MLP neurons of a small language model. Each row is named by its layer, matrix (up: input weights; down: output weights) and neuron, and shows model dimensions 96-223. Each number is 500 + 40 x the weight over its row's rms, rounded and kept within 0 to 999. Numbers have three digits each.
Before each neuron's rows, "fires after" lists the tokens most often just before its 100 highest values on Wikipedia text that the model never trained on.

fires after: " comp", "ur", "p", "P", "M", " "
L4.up353:478481458562526509543575462506457509418522495392518513415483572500445472438494488530501515536490515558438490466499410477486549565505489501462433420511525561521470547474535482535523519481469404536566512568514471473480502454560462472493529446506369482472568536512506450491493562451467554481551452468502537491514462505561497527476578512512495504503502564447485500512470542508493491464489
L4.down353:518477492467607566502597454515567494481503506478430511479425509485507432492517438443446517443514489514470469495482480499571522619462517507521504480565490470515450433476573513527482558479529497456531503495539485461464565488478493467481474471492486441484473523533488468427536490516444564496499463530522432526503496452496515507454592538500468486444574462542541479577420529478497403506520

fires after: " ", " re", "gu", " M", "s"
L4.up745:545529480465442474499530469476495542524535527566484421437527451473488481482473522486494458445430534515491480525452521492498451518529471558501466557532518528545514469450553592578534549479524538449419491430501453493491488592525540432441462437423485493521551517510471404483476610493512516486516472504530531496529551520483568543455465531529501495488510518477460472475576511476505489598497
L4.down745:490429481495514497534565466506514531447468532504500492470476490475524521499478486463451466407462541516532441561495492494528487492553485490515440487515487482518443478539433478515480455488476504506527533566566466458559509570477495511514516503468549463514531541518505545452512574479506484545541541504515445534474570482511546450463516559491473559447540458477490540573498486490498441511495

fires after: "re", "le", " lo", "it", "ho", " Sea"
L5.up54:496558475480539434486437552469400530494459488504475520580539471502496527453480497504517494545521469532552505491495539501558530506426503496531532463471519398503554473549505453452531485524518518500451475503433553554449502500504532413392506483439553543562542455582526500478444548539540465466464427507495497399474495475479484595493471559498473498502545486475481494523467499673545523594460
L5.down54:525508494477524503475501504440466503515425490455492484538448436502522472592470437533560477424493462543519483516485487492427490503512482512451401485506486499497523460528463497521442527504467526579452501427506543525507502535457537522522530483485447425574511570544526572536495502558433568551482563506418505501479487474466531531505492457471508493498515482474466466508527521421495497491504

fires after: " ", " E", " C", "e", " M", " c"
L9.up1029:550480520522454420481541438492469520497596485566449514566517522453496499435517420577453441523484560582453570452565510562524491516507533473497572479515447440481535548538468552500522470403456566492426435398514529486491510518512513458487503416477465515448525531544529550529482525514533536454508496513437493387534541505503429481473485545492486470458462441490458509520507458476567452536539
L9.down1029:562479470533547527529481488495481417502481475499510517504501468476543491479523451496537435555474497478499514491570517527527473517483520439486522515551545480460557512525536539565463447503524474441429464500530582531403474530430476540562527572578422465503522523498503506474457432613452445455518518514480525495475461493499546579445540438547380490478520549466500522542498499499487527508488

fires after: "s", " S", "th", "S", "ch"
L5.up208:470400531462491488521525526509501499650450519478483482479480484471465484493425534495511508515548505539492486456474473527490488498528463391523520504527508517551404484450474442486536446504497506511569526539574433552511444489548532482520520458431532594470474467536471511488509522477500478578490544544534476440496482567528579525538449511478507548442469585435581487500525548451480552559503
L5.down208:476533516536519569469478505508494502443465520508493504525456509503485480475507506526475559448642488525501491510430513475600497484579497442484483500499533529525567487471541495529564526443463487462519469592514451494517461521545489465504422533468474474478372517530498528477517562502465483508467559465539531625532480487532546524487420547545508524491579500509575482481479550533498460539494

fires after: " join", " with", "d", " lead", " creat"
L4.up732:508486529566497521508513440514526467492454604451494466490491539539486541494463572550454543489466526458514502480472527423425610448506494481506503546531478466573514478486479540449461478420541511456438509520545485541481462485492503526530487491546427506504460519511453534428515536475531407479502481560510508496515493490516539541474474460470533461534517516453510513516459530514477492533500
L4.down732:527509533483488431508526504546554440537499494520580528451497461521444463484521459478460498495461440489467470437504508495516435519554468430493502541510538529583554507456515470472562507522540500532515432549532491499496473489473455455468483597484502518572431471454559561493505422442594532481481500482477473452548431455491478528477534529425484480463482447526504476550468517539482377476467

fires after: " de", "s", "ri", "cc", " De"
L4.up861:414446506460500471514433534490529549587461450473488526530462493510554540477529582571508563489425525502456547530525492482430463526554491454500563503412494487464427548515456470555465507475553470359498541492489461507484495473403463462571552447589502556503476382515591491522557498509565539457525547555532463523543490432504498456465526458506464493492505369555488548505495492591481591463481
L4.down861:482471504479527480470498440436591503508530443453531496516489452531512494527485544482535472510494506496480548471435430469477543490513448562498481478490516525477466529486530485446524507456390528507601502543487445500524543481495489517569481450504514508460478515516479543462476445482468536436523500543491472532526517519457622450440494467525458515467531482471443507500483522528503546592408

fires after: "\n", "%", " who", "gen", ")", "See"
L4.up571:476572400494474472528495490525484550509547469485574558531482499481543513516500472488463513484528451533363494412532539590452475598542490482475539489559461520491510543486383484440497526456528491534470496497467550535496515533482559449513550512567469441563455461487437530490515414510534529507489499453504459435466445499531420447511386517549565457527466514550471477521521500501469547498497
L4.down571:456516539504500456451500533554508425532532443481509531493469515455569435415429496486494550509450568521485500486503556556517504483534475604501516519496517519523469538544426471395452489432519492529523456452552538573546432523479499388484482493509496512557467456434472443520495531489490612515512458474461497466470450448524429522552436421448512417580502501516532545450547519488610494444537

fires after: "gu", "vo", " Le", " Lu", " Ru", " V"
L6.up879:507518503506522470528589546494483554500522477428524405491542482570531472468469428534547469558540510525497529576497502508480520474518513447472527468482548536523458569578464493436427498511488468523519535505456505495559518558437476507503467565508446466530427405526511575455547499526509530497503534504485453514487481510539544511465534498513419539487518487483472568414506493491557499565500
L6.down879:545465497443554533506454523435527466511400554573554553515523488548556536570532498474465520534431482493511592481446500553464517501503553505538530510412450445418487560495507509502502475467480504474509517479522512536477481401530538532433476472510461402465488561474505563525484471451504475532509517403429491505510442468494526496475567523517485456507488524499482507520546636549543527520524

fires after: " Ma", " Ru", " K", " M", " V"
L5.up333:477521512459507514532506487451430505544531481425520524505458504528528447373545524476474505590541487479555436505498425562451481534538488550458472481517533502461507536496473522497541454526536518560564500502496568529581519504422442450475482512451457472516487503515564567399481557485585485444493487492481484522560487484591497535499522509509558504536528453508474558424478478487543515539563
L5.down333:473447511443446542531514508576541508479445534496486560524567588486533463546526524486513451461570496474448530416511578566434496485505558549546497540570480521419466494519517534500504500490459402556543576472497446481537496548428526565460419508463563517490541499527453443513447489528508471557476534473538454486516543448497441520520509523512498532561514410470540510500527522493564562567445

fires after: " ", " App", "M", " (", " f"
L5.up742:466490500525454462530549434470440575506495530477462523435479585504483535484538487502552558489513545496507480461483499431481504578559502559544511442457506601492469512591491446525478540492403485521501495574499506518558460522464486504523477489485487516493579530536475519505595511480507435499496444514454421507502467528480506452518480516545460505453448514476457472500492504522514527498500
L5.down742:573509578456460524495501483484547504518517464472474529541484504484467465495536544493480430509424521523521496535508542510528549481505617509444493481516439499403532510579474434451523449504479447460512586478496605438454570487526487564528535479550493441507473428469511484506530513517423502553574540494523510495506468486458477433549509555577483475553476489518510480526528492461486426516499

fires after: " ", " (", ".", " un", " \""
L5.up335:482460491540494450483520472513584536500524560550509529493500545458501505458512420567457545495528568462503493498469463450444562498495506487492538512516534509473495578460529461579418539469490449463466442508490520486515490516518498539462516465503477527547583562501504441502512517481386497550530468459464493480516477485434437487526496528518459438523519478486504463510534500445530534425542
L5.down335:508517510473447528509575510503546544456577525522466498577481505452556460536549536503498525487457567459511533483394512553500539487448439515462457555516515497471522445537529410507535519450465465466527541411539554473495439501515524476556512573480441517506541506539528535495492568529523486502525529459460556540489460480535504514499494555587414464459473504505437555523394511501500493480568

fires after: "e", " E", " De", " League", "le", "pe"
L6.up323:487532512383478490471489471526563562507511522556570491485461487549499466557498508533552483528468564509515508474538443454533505472506512456460525513510481497481498515541527463454442478387581450547453469437538536478479521491487499525573493484501519553481527437498445528531466497484506528456530466540538490451455452563504521543443451511414483465511459482478432490489498516516470503477529
L6.down323:491538502503470427427502480502481500389522422529465482550489464585618438535515450513489503529599537463522474512443498466507471463468450499566438505505486565505392498469444479559448500496578520521452493591398490490475434534534509512478562466547517428455546481457544539481523560483487450484470524510455499477552432503498518579514487503593516548517534521507540431399456470468525533514503

fires after: " M", " Ma", " App", "M"
L5.up1135:472367515450506480515552543466551516470465476467508510502505472455481506475532475513457562540545526543577473504524537513422495485452494477521561451500548489492485522535499473483518524546428503464534623539579514565595470466416481443460494477517451503522530531577536462485593478522475413521473453436478399499518550484510533450485467471515540456544496558512443508550494514488556584431504
L5.down1135:491500540447502490518488471447429523450619568505541428493546481494462503523489522557571472471540509549470522454415515500559402486463450396503470511481520510459447562461543498464499577477512463493459502544462516466509511459465519536513503462545530479526555499462534519465459541440484552451534509574529408578570432520512499539437498464519537495488539483493531501426563489557489456502507

fires after: "e", " E", " Ma", "im", " ma", "ne"
L9.up1216:515606524387485531555491432433506517494451495573526466553395503509513553475508494445468505517411512506548497440486392471552450509466520475510475519508491483457487506620520548475502539463549506516495472455495517509532569477500553511486525451506514555499549523507416517540515514452484524443484527402503445523528493559554501543540506494486536477553538497577466536486475477523493461490561
L9.down1216:481539451458527476570473439538480460459475467478484551537527523426464534504513534536484467549552486455561492497453542492474507506490489462469575550564521516457533487445456491584552443500509484445485488530489576529419490497394488478540504517518505454493450460533477526542484521496491498458431489519526553400517490435478572509473539434564456481467499485448585450568532465521528569499475

fires after: " ", "s", " (", "L"
L4.up205:503471541510465509432475465531469536583512490468541503443534490525559514505456457601511563476453528518428501588482492475523477525558523430553472480505468598505471493569535466504547430498485469454493504457537554539509596517480506514462490489525508453500541531561436513537481489541480522450525473509509543484532488493429516453578492483529468469510474562616487545525526515428563519497522
L4.down205:502465519530452455519540498492610527528444475514477470519510443464541535560549525469482444447497522531447497514524516471535466489518484466519549450425504468449533555539580503487528525479462464519459495447453536457556562465437391489422527539524465492479501492483540522482530498483489460543531450535522496448456449506520559455500475614557440443494539526513543458530461454513501509513525

fires after: "s", " de", " D", " De", "S", " d"
L4.up867:505496529454476450460489484483535522484443582488506545557456513556514552544456501492499511477459521550462494475530480440429519539542445453559516519502488565553463515523480498523506483537546484458491431534508508407492468500485513493460507445514563480450461410539536434508461522521469569524528586607576497491565504491474574487484497535468565531493510413449495544489554534460510497433511
L4.down867:455495456450573489502514529490474490587475495441410496529389501435493514539445560500553556411531534465448478584486471506535550528542478454490518495595432470473513457476565521552518502482512501531531535537475515538514504514471479499567489464491439535496539505540434493529535500452458448464493547510496529526497510487535503554513505477482473511517522471580528492526453497514452516529465

fires after: " as", "B", "br", "\n", "gen", "th"
L4.up567:510480479488538528476475474496494492445530516506566534580436486390527549526436579543479494446485514471467432467462521552525516517493506507463492514553482450580478448514528508508459449457515616466523543488432527503568580533488487446468479480539485476517505487468521510515430497479456542502463547551414473462456529468472468483457507509542581453495515504556501541491431511481443475465511
L4.down567:511538486502546429485520481470472523521509516458510545381442456533472419469497554504502464505475517561450601481510523555475546561481452540484471475494429466558498563510483489459444525495504521492546525449578540546536473530540502467555564468501530519501470439499545525488485521400525490534537484476406481532480522541608586493484448403463546452496533573495571569492565503469508518534577

fires after: " ", "gu", " (", " po", " University"
L5.up1007:476583446421493457499509545519476479498578524427509513503561501447559486499504516534514402526500540516451461463471454549494484522480550443491496544497554539456485546511565472490513486501542505478444535438486518478504457504496504511469527492507604511489532508508500563495527501541509513464531464446536444456535559496469486491522565459460460580513528545518510489528461445390496537500532
L5.down1007:433515505482481453492509454466432453520510508475498491428511541569554476505420540407494472560499523507457492546479492464495537538513507427506484537452520391567458472510524528454470563524446462483453538463450492417467482500562515492439527570483527567551500519462560414507512458521487552563532462487513463484445525477458483452511484549542504523534484495492504513515501595512537415448572

fires after: " ", "gu", " App", "amp", "c", " so"
L4.up95:558513457447574547487546472570508484527498479475499541448521498420514458553532514521487435468473463485521489528496541556519446483501540438483499494468467462480439527476498522522516465494493454458499556478459518458516443544430540514374474472522492558489555500468474520469462545556466483510439553411547466417542563513511468540467445471504546519525503567513475473493542403470503424584505
L4.down95:577491490508502458497475508582447489513453535491543463522476438479561504482461464425488454484488552518525473470556487536556560557534476462555542479502523481470468464463496517587470527492399435501417487538515509481492457471501451574489464551499465558507529511508536500549607541464486504445456534541454433465473524506465475490501498473558555477445493401521523549520490445573480602483476

fires after: " ", " ma", " M", " list", " w", " E"
L5.up33:496501526426506506453475449405496455383478417509473452512499585477581531497523537492430502524559563540485461501474430545506527465529417508546512499598465498453510499458522549558498489462534491513442552463489526531565511455526420537499448499450494488483526485517510495477533477497455463507457493470510456475525494535452566525546518535494550501502513549483497440469512443509455548475555
L5.down33:451517532486451459486458475461493469497549541494478530547510482445514453537564505489540477535502488409592475523459427520569493474484526472511586426546518568466457509452477548552462489487502556534564433601450532456446517439526574480519523513555458530556474508440497494515515456527576498516430557508588549442536470535467491449425490484533514489557467458490439491545455488486494447568533